From a checkpoint of a small transformer trained on Wikipedia.
Size: 10 layers, width 384, 3 heads of 128 (1 for keys and values), MLP 768 SwiGLU, vocabulary 3990, 15.9M parameters.
Training: 621M tokens, 4738 steps.
MLP neurons of a small language model. Each row is named by its layer, matrix (gate and up: input weights) and neuron, and shows model dimensions 0-127. Each number is 500 + 40 x the weight over its row's rms, rounded and kept within 0 to 999. Numbers have three digits each. A neuron's up and down rows have the sign that makes its largest values positive.
A block is one neuron, or neurons of one layer that tend to fire together. After each block is what it responds to, as a language model described it from the Wikipedia text at the highest values.

L6.gate475:454539439519560466515453438456519507491515509533421533551557422512508495437496459472424489517516512491486486522513516466444516550492472456502535496462483491494547520487481522524511469476585432494495415546585389455493526551465527554521540464456480469549577471531520485514486416531548497520496446451498505506497517531526622540477544483481518476516554528549525507447472460537478506480528
L6.up475:516536510524516504513461489539497504502531541493492521481453489434468500463505403457515505506461493471492492453497571480527432544475540482467465564534464524410480451482541508448507523572543539597417456452507523583533512446583440492504477430532515539515534530530501454483505455481503514561548502527538513488561518526494548499486415565507533550542484500536532503445493495521457458574497
Description: Plural noun endings. Final word-piece of plural nouns like -s, -es, -ions, -ers, often in wiki section headings (Honours, Songs, Seeds) or before of.

L5.gate34:552503433518552515554441472513506502577565488560460541513551487464506513467525485548514511583494441522500404481511383562507533512519547521535534503483435593454489532518458566498460513613550493484515478515451462432475444536443487549541467530512465518484496452551514469509484474500567442563536544480527492493419549539481486503539416504576522506509563505545483474511534522484581478521540
L5.up34:521452544521495431566475554535487457509505516489442504507476515522491535504450531622545498486511523518454464452521443507494544482582572519510569549555498530473494461520468475531411597491559453460494475508521419455556482490439540463515516471490508498547517534480494513502493472544494551469538476513471447452434538534526522488488453674487476520541474536440539507516481576455493556548480
L5.gate51:540469508555475527477479477470530498539468518451502496532511534557501513503480475534402593535500449502505536449495472456599504525499509558510448452454556555510481486426521505487488475513449491451530531585526503526536509499479469495450499496486529532410449507506522522453482553577441496469466470423548581568516463510536467518542498573482578491523445514481517504482479542484489485549481
L5.up51:532496488553502428512472485506517484544557487475475530444471500454532414417523441507567547474571466545463453447490454581527539505508471469522526488488522509494459477475521525498474464416616445517492519445476529503574469514469445440483572464524521440503505423514517537448502476530504597502490395513557531473510484536561520527433422480516548441470532467448498544514528474498517490571547
L5.gate77:507503429456437478522501573524518481541507405510498553528488410429511539445570521468556545522500522521578489503616465533465451537529540544546477495528536469520554488523499503535513458458479490442495496476513553518498491551484447525455448497487509564484546505503445460485497461494576596524470541511508564506485502484448522529533510457461464530535513440527490531423510574544511530575582
L5.up77:503528565431567484521595450475578442464469523471498490522530479501496443503546490498465426530506517503522494521526564497488444511465514483517427503502568601461464542487421585476539538552520587560413496477503507522500450519454443469557457479493473535463525519532468504508515478522477507529523476555510557487490473594542538539481531502490555472497498425414547464487461547530454438537446
L5.gate90:493546438474491533506474500469489483487564483461475498522533425510533509487522493514485519515553467454508530490538518527450538505506524528442519491575508462435450584512525539457480456538521478569480574518487489511516532465552535475525454512551511490481502458444517440467542542511514493475481521446498426458491458531503439507496492544511446536564482484614448500509586507500493528539513
L5.up90:524610493542451521534451501547557533478451466532470489472589521545616447515496508491536562478467524480470488539513443502531391414473515459499488479518577501463413506468466459522499507514521485519514519500542468458490505550511479542470540516479540520539469523515460513474506548511536493523430494472490529450483486483463478563500519515533423406480486482539483440516465489480482524454416
L5.gate148:494396588469500433420548485474436518420510477527573480531561501517515567515522508459551536477473548519502560603571526527501500433497493555533583478410399542511472459537432451519464477440493510513545517556460446509489496515440509434512521488462441499487473527522564495564562551494494452525511513537510492528484517483461544462512507501504485525470498508502539450572509602562528421529486
L5.up148:460452476466508462423461528507529465496485527452462544503452455526493425457477544452594404524522526483536493523469496516499541561521506497509552538416434528586488488601548488518501554443536555465500505554452504489518450441493445537443428538536515465567562522494515473493553472470469457533608548509475470532467529503487525488510526452544458455447526538509527523549499482548475541560454
L5.gate155:593498446534518460429490556537505503487502444494556484440465512468526545516570502514454550548524460472527513510500531516528526556480517473548490514506490514497567536517472560535494463508517473521483559426457498533542529519591536398507464563543525514554511492465541436508479428562522531482481469499554441491517461439480521478519440481464465460533545430478515597555471497464496538547482
L5.up155:473518436519538497476462429506489501521500536527499488435601477431554496499471498545496535556456492526480542490508508509556510564494516552488478452485498491508464440436551488432418504521472532462493498504482550522499505474457507554588460465458499475494575508533520555531535461468531521409596483482479482564442501563442513641507464509492424442540472511465504563546550516592524519527494
L5.gate168:502419413433554454519464522479508516527474481526500439490492483480464430523457567585548525557447438511620454490538539524492419497557480512478526530487454551506493430515456512550515541527515458466528539540500500537541443504486524426548537465504484519519470481452496519498461562480526467457418529509503445484438499527507470511519493482486515487521523466503509524510520450549489515448495
L5.up168:509532479478529466509490445577552458523533540519436465471512483476511537518511533520464475473472493438486582461469529516480467484539449485448542580518410490529463510411465495529478523469482485452524434488508534550476526503420456538445566569600516491443550472490426484438560500565549551519476429447538496454477442494448444518491427537483484530548501522457538521484410473515449513492513
L5.gate291:568547514450490495435383474485510507499467478518520518503420576466491521579556408561561553462515509444465498497486425481504446550450498536443492482511508479544485482489476482522448528574507440526452452527559454546531504446518525547496547457533463492560537537548525530461519504512558509526519484502454429566450505492464450493417552500510561530549525529540507495552503467535512475549523
L5.up291:493502576462461535527417450569529494545541438488467499571444458485561458494556473524539449509487534491500524497538499469541478495520464535461520591502531459484562503516566549477494513569542511484512516568466462426535515496552549571480567500507518519555461504443525505548535523466520488599462509578447570435445387467501534532474486511514525553468559587491466515456519589508505503483533
L5.gate302:387526510478504457487472556536459461565504455535488501459488520478493526468559511495530520487510507524548431512530459590449497463451444478524499528468427461461480487524492480529510441446523523425507535563490565518538450588519455530496497519454460574546500461481509547500559515458531543382566509472532510499443484545486574562504418503554476500530511484419537424490546524499480455506482
L5.up302:441564453406509467513473529548482494512534540611551463591529471501469525524502526458535490536464489474580525398521448556556552489508462483493560474462458516521431528437537468546496538510548505473515610519487489565543530523502507416432512516533522546545488464494646467550514468504554566533534531497478507536472473496539449528501506532470506460503465495461486505461501513520503464518507
L5.gate317:533460448507517467544494496420489539574511491466455514537528494492465467468533363486487539347482469501451500455511496509492515445472552524485525547500567480456493537496509538403438487561501501502458471477506472485480603498493528453515473484485500482416555463474472475473482519504479502437504499452497554512524477522557527525455519501459458453450568472484562488522451431460507503492530
L5.up317:512548519466419419479497504546540424462523406598509494525518490477501572489488479464543498479547515493547493475558486555465492471482461572546517534507551538418537497514479451497492493495548457527421510459444527500464521546513454546440490526571587478491538422476488497514457471510464474479586512456549515513532554499487537510497560509459451557474471480495492397540485421499503538446483
L5.gate338:533560506580439490505523498534511519590435502509529510545513532459511477518521445443449430476475541449500564452440531491519439512546536552492531491460522490547482477519490477426487526449503425476481444556472471583445564482470468517491507495494417518395467500535453458520445540534547453481443466520519464497550454452513495521406524517423507467508467476578508526510509506475463574558539
L5.up338:508545484516439472464510411560526540490518500590547467465523520489543551481509551517492465571458513428430400514519484497506575444525496498512497549449543525479471479521506423452453524487610423477534477462492463541560507460514469475477473493448607510486563447533538484528476495504522515550564475560528530554513480424492485474490491480540535491566553474482560492518529455504487438502457
L5.gate440:475469460523560495493526502496451429470522518434542503539525424470580527506473488509498517485518541473514491465653492517482466538493494527590475463516498528592521501476500454541451540553535548511470527514483554469521470501481507470487557483549525470411505477531509507550532517501451488547492467493527478485461482452501501538486450523455467522537537468534544502493433453490475436508537
L5.up440:411424417474500435455509489543532431513532424457533536567492530508537548486560500461505550463501586469424465434471536475495502525514443451473579491506506456573460515561581505438518497490553500484450469543478478478448490528491474441521452558512515569507512418538466511512527448512502559503493509507561516445496456538590517552473426458500501517499500577477577573557535486499544480548469
L5.gate452:493473486486464453510492492529550476493486411510482488486525463554547508433557552522507473527480467541496528492461584553523491496582517473542540432512530494413489539509505514503515499511564483561475453469462457564521538542441461496535453487474522493497531510497410572470507485464511503528424521544471493492468457545488508471508491500511433521583508515493530527453481510470513458466523
L5.up452:446529460444518515480570467471531480434549486493492508555532461536464576481500500525508456508491472476411510467579462497416486493506440548476484453452497489519582499547534524481567544496524469542511479483550419505531459507469491392500463538450457483443496431494468561467487466508472475479534492413448459572503526458550514510513478489538545440482471565532555554406487436488529534533506
L5.gate477:420509465499511471508557480462546522477453479449451552550550457474500508506505484448540501469546541484562483454606544470469472517526522561541453522544363502562472465558518521555456565434518528498519557509541528479453462521523490441496497460507495543415537495522504566591536470503508513544494427442496544475398475480510504511464475412411486498576491542548547462508559465501547526483508
L5.up477:498535453473483469558498490515508458524462473532477479536527488505507482477429490430493478510564552511526551602535457488584449573472477493481452515531485490470461474499498458467456545463547516533450431480439545558491566490502522446542499517504482518499484470539492526519594435457535565526501487553500514503499498441436500488520564478534536547497495477444514516543412545498487450456490
L5.gate592:458440494493523522347584514593529552557496458583531473479432458507550599472513542483450520496531487490542513512394502516546444428505472436519452510492501500420471475546493480497519516489567458507482473557526492485490462507457427486525544527518455498457513470430502449479486494513594467421514520500545479493508464403560474464454467483442468501604534537524471503493579477587477513503539
L5.up592:461468468510421487435561537478519538505523551563519493470473542521444549529535495456529478479556508563491433498471477510463525556565513498460476484494501528547522491483484486468491522522579464448475539489483474483542505486539476571529451498552581477565532496541540455503500602548489507506561484478513439481430575534576417464485535450541522470460520526491513496492498508557471421487593
L5.gate681:471478495451468486507489442540541543537552516466509604405488470505562533489529496390487503458499497555539542456469422547495459494480427476496456487476530495547479474459480509429451478435479455499444537479505466448483490574430599513426531485449536481541502465468509538528552420514463536505525433559538478442390479531468515501572471472546444542465503547453518544465534459564524569499568
L5.up681:464440455503444545525489436537563467521550493440423477464565532560503486441462539484480542505471507542440503534532574485433486461457494505496503477481498487472454493560576514521505534508554492489521436498542480461506408539469473507445481487540518459424481473544562500450479484438478487404543546554546507468464480429482445471510565539517520485554546463523524531492516457502532479529455
Description: Created-work nouns. Final token of nouns naming a creative or written work, such as album, film, play, song(s), autobiography, manuscripts, motto, often completing a split word, plus weaker generic nouns like team, record(s).

L2.gate236:521501446512491472522466468483525532615516513489548512497528511446561490527518515546491451515501492506541527411513535477520537478475520498509492448515566467548542427442532518526494441468530441564435464516500503498488470480451462499498439481481538483468456444458459442480516539504399548518453496555461511530467457499535516459506470490491513537464555520485416515477555508519514449498563
L2.up236:456505526484482463422553509522465485517511459456477443506601481480531564560568541504525516483512571449468484537429531441480512494440450516541578489524451496486536551463541466520488462504502552569549477433517569525492560511474507558495495510479529597434539490535535548512507458482503555420504529533403493518454472466503484487517533559538532518477469535500477519501555479543495520492537
L2.gate311:558524464489524493500502433423480459502483497443526494502496590522462457532457500546488466473506454431532492502504519499417486438505423445509485545544459461490487539543574497513525470461465550447477470541520502510508502472473445496546485441518513513462472450496496538438444472480460441595485472514534533479531551425587535468518594559529505553495438487545474486526494431559524455529540
L2.up311:521509502454460569436512525485446443470571488488513449515465536485488496533516479545468471575533528459497489585482497493473595476512494509439511538533466518531528537536465468571458565453556522485414466498451495509561450405525551536542530483473514412586477460482492521525495493558472557483528572528409485506529469460573523574418509508471511518454507474506506505536509466598471517510488
L2.gate410:475510499524520526412475526399475522512525471493521426520433501547456439548549553438469461535459551451478440484491506488530483504471536516525517556447562486501478512485518512552513526497523442457441516453483458503499521462445423437463505552479425420476452450549452500549580451586456499456570505521533500491504510532525560515504536492454414497496485518548478532467488440481491514458554
L2.up410:526443518532528505509437549519551493524501535581532487516463486487551508530509478525534556555468475509468511573538455504458540505505483481430567547528508508505533584471478483453464517499538485531429432535525478449545506588472575479530495537445516519522504447506450470482495465491505564475531526429543524552545461524562506486510513568458490477483547546512508531522550507521499525456486
L2.gate487:528517472525523438451543491470537491487501433470511510565537552460474543437588453409556506466506461501456512537499535497467469487449512497466522500443511418530474466461554464522537485543519530532507472484485462511581498505440438521512485450532506509431489538511429548505546571470484434422466521496492511498503509506511586584508481588482463473515540570543503594498483469574552501484512
L2.up487:432496500590526551583453497455469550474504487458507481474556589560516488570532501590415562509500499455483558466535476466556485444409477470563554469467512556522503508541522468502434468468512539501490495559534442495437584451497515494518501495445514483495445452495511421525461478531492522506448527539469527567511457496513472457519518461515518497517496497474453485484522548519492529422543
Description: Clause-opening subordinators. Subordinating conjunctions that start a new clause, mostly sentence-initial When, After, As, Once, While, If, Although, plus mid-sentence that, when, after.

L2.gate78:467452422478536490483527536573599509561538467502472521526507472487453469484526537564494566480536596522450561493496573528487447512491422501474493512502452472495565552520483515512543484541563496522490514578544523505519494502557498558580572508551520545467483487550504492512534477494488484531505530468465551473441515519480427558470463443531499506499529431461538488486494412492566478491519
L2.up78:489493538429588462442426466516468463454557434510523538515526451486481492510520532439592498492551524444490474536548550562473547493475475443501489569461462447448481497500528544481466505438535502558553500463540444497489486486471500513468490494448434570534501551536474502548528480466550550549430603518498515511481528567397531495530506495581434542501549487524533513566458511518612519513511
L2.gate206:532485462527471466451558536521554502483538520520481541573521506429507567498498506417515478484502537460452554559527568534501493452521493520443501523536503528488488499552423470521455494490535491445507502575433503554560566499502485492519479426506469458547476562497508489531491508522509423523435563411445545534487491501516520513517462457505492474531544515462540511528490474507535511547511
L2.up206:414461544436496496447606526550443592519466491472480608502500522495542471572549462460449461493508511521515603494452497483479471505465527495476544469566459498580532472527524479581568468562549499428617562534541484530520491566552559474459437436544466519528458519511462501547550497518494471504460570431557564500506498560486508572477461465525487486430513469483448443546495486531479533531562
L2.gate437:518415468486605500458492520492490526485528586459529494480541458490537472488560556469500497503478542526502530524530528533532519519562487506450475496509529515498527485494455574430496484534454459499513515470516508457498501494529510502516452499471545519445533478563523544481535409497557475536523503507516481486553510595510464463531541519479512464480542457462556504448515536544517532518555
L2.up437:464507483475502462490567502495439496528506538531517432420575522446519465536590551479501480504542535525507516444551560539532472506566467497513495495515556513490535464480512555482541493530521467556598503496510485519468451447444483486483539497466544481454485495450508524472490500461437443564448572540549419477479496512525574452469561506457513422483519489510474486564569521503479491414512
L2.gate556:520532436474539458470523475549551397504501454563439454522572474452527523544437453499492526435543390564500541546447500541504509565480521499518464555457466493532577519527464566406426507496507505553506516501463485527496496503447450539530538561530512481481579514464513528534536401559502478434480538454498444517476490510493497495404461515486478480567498541535511500520512530478566467544507
L2.up556:502485461455569452545424399448580582473497514485496472534466561508571461507531479538494481503546504469472464520473504519439419511443515558493557523486488480480507521472408488471482518504546581549468501526591496525483590519482404460421553518532478449506506525507517565498504554528471526527500545527516481467514400494575538591500490564472551477562557510466518508492447466478530517494486
Description: Film word and name fragments. Mostly the word film in cinema contexts (film director, Film table headers, filmed), plus mid-word fragments of surnames and names such as Kl-um-berg, Gu-érin.

L5.gate20:493467416519537490470510499468566477521493476516560494565512458486571516504444522545432502495491492482577442486572502492497564579538466481464476551550489499492464506443468427573488502473515487450428487503497519465515511570480549557532523446482534421564484446481473512505504467496462470502503478550397507509486464548495570473440445513537549510435551518536472484467514512437495467543440
L5.up20:445508498444506505468467540530535467516454498529605464462513542476519518521501462496517443523499537433476527481477514509444430572463588553516462485439553462518516544491500531528527482508563582467583537470518499470487460528475450437509498533509470501535481482502456479432495465436574510528568440479516500499456516457473408522467532460482480496460539449447540578547488462528519468478466
L5.gate35:574469553515482459462492504472531495528560473517516480485485494546489547447501496548459578460562427552513493518475552557523420517509527474552415511528519526530495468578432444537528559483450496516512517577578474497553531428466464561491524494445457469493539502478496588452540500578420537500452531457516525499574448491485444563480399471541539539527539501473453543527526441529497425519475
L5.up35:515460528550504495499467517516579431475496457567479500541552517516516500432503466507434464498562591481476531451457527501501521463526493556488578476493433535458547479565571507522550559465522562490445475562500591529480521552458466470478397493455541461410504521544517509532535478496475506516452484472506520487505483456490519520469476508531463522486523463495507531481526559534516523560513
L5.gate73:489534461478491471494484541475453596527476507528586517426477579527522489532511459560472519520481490524475452493419529505461554465482478455494463468463529475494465524513474458494518440487521508551511415552537514489470452440474507518515583536515537396475503532522485458504541491515495465512481535444517523505504468489518515482436481506413539551480478538489454497506471460503554405510543
L5.up73:492515475521459403527481537423568478540462475536522470491528515508492456431519534500431533517427541429528515556465571453506476471543549431532476501520533579567499404516438482530468487549472543503555484485447501473479490511502495403473523518477557515459479526568534479488512497442484518468508500484486542478561443547491455527415479482555445478514506574491552460484472522614540518532431
L5.gate135:507405570437550487522493496523476494485508477475548491500546494440468556516599472499503500511537443510521500532536465487532449481537540524505496508546498459516482504550470532526551451458440510472504516579496489451546515558449493462492525516589443517532434497449481447502589445526577523389471518467473459490513539522507524549500476414461512515518476460546534480379538496513532481571507
L5.up135:482538483504584495528486581544494559524581454516523470482590497517555523563446494462456568468542520445518484509475458542497498477518570544461500524492469495555494469509451506524473517488527460483483474526506577505545482534560533416461461432527499476496481540517466519528484492474506484471459507487505465528469458463529498533511446450391476460495541479463458520439541503520480462507488
L5.gate140:482463445539560542465550465504494427508487465532523536507525534502531520509481484499532483543463484488468559553498492569509524481492478524554506478458509479420470510494561501485522428464541488561443422495480511481464481619456445462568543421470473496539429462455502465526513454474445586501508493469556473470496471503540521534444520463468513505529439507569445467444443539515594514535484
L5.up140:505488554475518519510496477414588488489458496498512557501470483509464473510480527546560480494477490461465488531458561558542469535461479539531566508527512495437534517550560518477512500465517578486430511389410502563565546554466490507491430442569504485521499486484513493502495468534540492585559448489492479524502491483484526550497481515497531441525484459522420504477558577481511484526549
L5.gate215:539419482487538538498496493480457492529507504484466464455558489506520521497521502522505499538452537541427450570464600526429602531492519541562511466548473550494510479501561503549461505442470483484513547487555468529521486551405485480541515515436477450513491415465408476486471444433472508550529555529512477520520536520519441506506546578544585519556469472412532562437495471453484528446469
L5.up215:534423531496473553479474518483479483554532392530483514431402567487507538546484559516489466484529407454489457498482537415495483417566476444453521501549497482509433503506451429451457563493458509522418494486496465471505399476492551499525513473522445489502584489561452472448494479502461448552501523535479541551576453503515542503499440445524567472545511489476512500513527567480461495515479
L5.gate245:560448508495460478516474572506488486507446391515551491580524489562446489525445564545533545491520489500500482551551573494511488496505494497408508496539430465457514499564529484548432535500455458588428447513505486436522453522467449520475532539480495470505546482488470495538426503473419547524506541472496534465538500455521511540464422517460442505535448444546440464560587518509433468550596
L5.up245:487451482544483465409554489541513509543537455487511558489551498468548480469436486491446551454462497531477575464482567525536524432527417586494489545470474577491498549499497456509480490528434515594472433630548518502449502458527527429502463489533461537530459469498497480566502468540455462478518585518524551460512439524508490507512451491560458514492470496460498499541530510531527475486519
L5.gate304:509490453459506472418531449460528494540483470531523427453512528445493508527510468522430453494477459495488444481476449563464532550524524491488473532480513527443463499499537488594456503514572484404544473548567531479470500556450535489556507529527439453574480409520476483535508502572557553535481528484440488486452460525466466461494490460505559542555510556487490541561480449532501473524559
L5.up304:515481525488518540480433482511507390529497458450382468499408477496485475525508455494476448557503432495465502444455570644527547558541493521572498463521566547468558518585535563459471450484496537501520498518509483575543435550504508517498467547467504499492464497476473424465492481512475493517447515545476403477399497447495521447549498477482572571495484526465565506478523449543532542479544
L5.gate495:531510470546496489521487533449505480501511511597482542574550524520514441496497494450482507549436484456474501579498587577494444552432517460463482477499470501572567463413460497489518475522513533505494557526511407446541519495508528469552408534528561494547456595447501481527496515410508516536453551483469496498507454514503497479367548502572449518522443550514479449454574469493576443594504
L5.up495:515547473533481560519565530413425479504394469483510508491544561513568511510500579490470529515489457420423572541514505517526462534464529459471521487552496406505465505455479506488577567565474483436438477494502492448520500471487469562514497484505540516525474529470506528500509522474497495535501514447402456527525501502506472512492607466533439551446400553489456450516524506516480470521506
L5.gate505:577457485603487560473454496562493520544527466482531521557484538487556444424576518501449506497537494453459419477508400486550499515467546567484505431531536485511482472453513466496475447445527520520461504485553571492484453515509504576501546566426449500430460465495494433463513498514504522547454497619524499470556477508458522585543515530497494491531473488477532521424517495598556432428546
L5.up505:480509540503551496517525469534510496439503560489505506504507478553549520503525492413473495492504464532469519491537479453517600610478396532490586445524546514477484445447445538486513471485526519511488503428528547504419529545483477434478526576515521433503514464437528502422424409446515536460533544483537420500533471491526515553549519541472508474441560447531519521507523466518521447484536
L5.gate559:506581389540524497465466574409532550472532495541506455471515509496530487435545530462542495521447482479495587467544457495484458478440482553498502566499511517513520502489450534485556487497464548427593516466465477522443513428557536556561452456513490495473463460443525446545494528421510560518517531520473485503516479436588466493417432520520505496464546499497526447555553492575516470488507
L5.up559:476432517508564527519508520536560499488432434462480526569523416514536602523477515528462530513509479517488512482502505430515462478534504492456464496477450437548518434507589501529503489439548526515525443484505591580488492521529500475578464421487562444503558552450549499496502519508482458449485535490493561506506501478536480518576527488504524534570500425490466521573457473502496452456457
L5.gate573:590472491409555511457531527392531474481452451519565459441566555463545537482526491477439509550490491558486554488548427411528572548534432496494472470494445487563537471499520438548483513564507543420458481521549481468552474492445514529445503485452467494544493460554489484499437484412520508552483483459468538531522525534493509501479490433476520560510445525490525514496505451550496504550556
L5.up573:496477481462533503513519483487528622547456525487562512424538538517573467443509488447522571479488411474515492592538498513564450514501434539502422420501533507582384497493493483558484478517529482473461550447569494501539563395509508488499468549493461491527525525487508444503480518493505515531446486507444431484469573440499514528491506545507528513482544515509453545438476441505532413537495
L5.gate684:421429517468530520487460468489501558521514474607562478536502414437489475499503502481518502572509509399408541502496492481502486503427559506579455549476512511472472547576494499504478474504536513500585518450492442503518541531447477538486466550461536462506545465528458466478450548444438516511511492518504468489490530489453597480489521438511410483481522471550470528523518474514508546528532
L5.up684:528430524452531491448513465476453479554509437540520516517534511585480460526495464467470479544517454483462519512480524563528567449514476593582515437553489491482509474507482487499473437555564501533480439576532580460504503490526554553585493482499549463530459538441549509531452516530485544514440562434529489450517412368520509510488516438557486581496489444563471541482462544555489509416537
L5.gate705:416506458467497516433533539534537531491495492507595473494488522463507547502502481494500525520537446472473524569498492534527532498448557569558556462516439556492441507517533513470476475525608446406504469541565409454489510471436531460575509590402502454489566499526452408566495484454558538505491474508458549478392454497461458538445492453471544537556514521479474508448477493557534523485547
L5.up705:466505485541493528468584553480492528523564461506560494487519471541496525483475500435524493534490436474492479500428468487515512484509518510583466478541420466488431487507513476540502466550439464482433514495488461557556470540504554561561587503465453476428449474497528462578447521545452477499451557547436470484510501509519479621477524534514431490561474430477478561494485406473462412421558
L5.gate706:551475480533479508519505499386511502520569475531463549551538507450494581459561546480493546537513412482469506599530516554479520514524483455536447531459450492518464505517447506511487516446482452542505494483438482493445519442422460515527553544456513456505505514467508486576421512550477461514428538521525520515482440437477492525490521451492560525522422484497484538510514536545478465527605
L5.up706:475462452447460526450493545548502454481526476488502509529508486436518516612455494481476478555488530497504452536543511550595506441524503486514479483527395586546476505483511466491486535478518505552413521495504555463462559507544529483530511424422520485532513547515507445511488505496475449525531530446478557521485441510461453571507504528468536490503447460542500504422472569538557498519539
L5.gate724:514472480487503476476542490486495457528450556548487462523470559544513375548447551434536506526474483465484537540498523513478485576504439493557476525555412523527438568475553437488535489467567500518457466471520480527499508586482511543566468484504495474439512489517495396509556517536452521494480558501492569475500565506496521551494552452567526502476491490472477525528549564525556502530544
L5.up724:494425466419477498477488492523489564568518497488580505440529555484447498496495498505476461534472564528472504575437510486466559494412508562499481488525565475501519488466465466464507496556498475485451490497392461538506484423404523496542496505480516456512511509514468440507521517454525532521516509558410463482559456473552463524459479495526447519511420466605505518423457433528552432593503
Description: Clause boundary before main clause. Commas and subordinating words (when, if, while, though) ending an introductory phrase, just before a new clause's subject, e.g. "When a", "In 2002, again".

L6.gate742:486431509478516582458508464494568551498496548537490455511515524447450519594501481529442547525528467498408497466484508458489545486508467520491542437492514515502510496569440559505517486490532418457471531521469555493486481444502502482498431500484489502475496461545500459505536528527443469444512539540504463513519462547469532443446523447410462516544507525524561474462487473616519457528497
L6.up742:537453482473508509472477498520535545493460458497540464487544531466461501475589499444520514543525465528476546404496530488579550454510460534513512425456465421487502510561432496500491514569470490488502491518540450538478533492559486504543458436485463506416584522495518437467459537517454460461492527556494460580554533463478497524508529491430426556563574514525554486526555490436519438449585
Description: Time-phrase boundary. Commas, when, where, which right after an opening time or setting phrase, just before the main clause: "In 1954 when", "On Tuesday,", "One night,".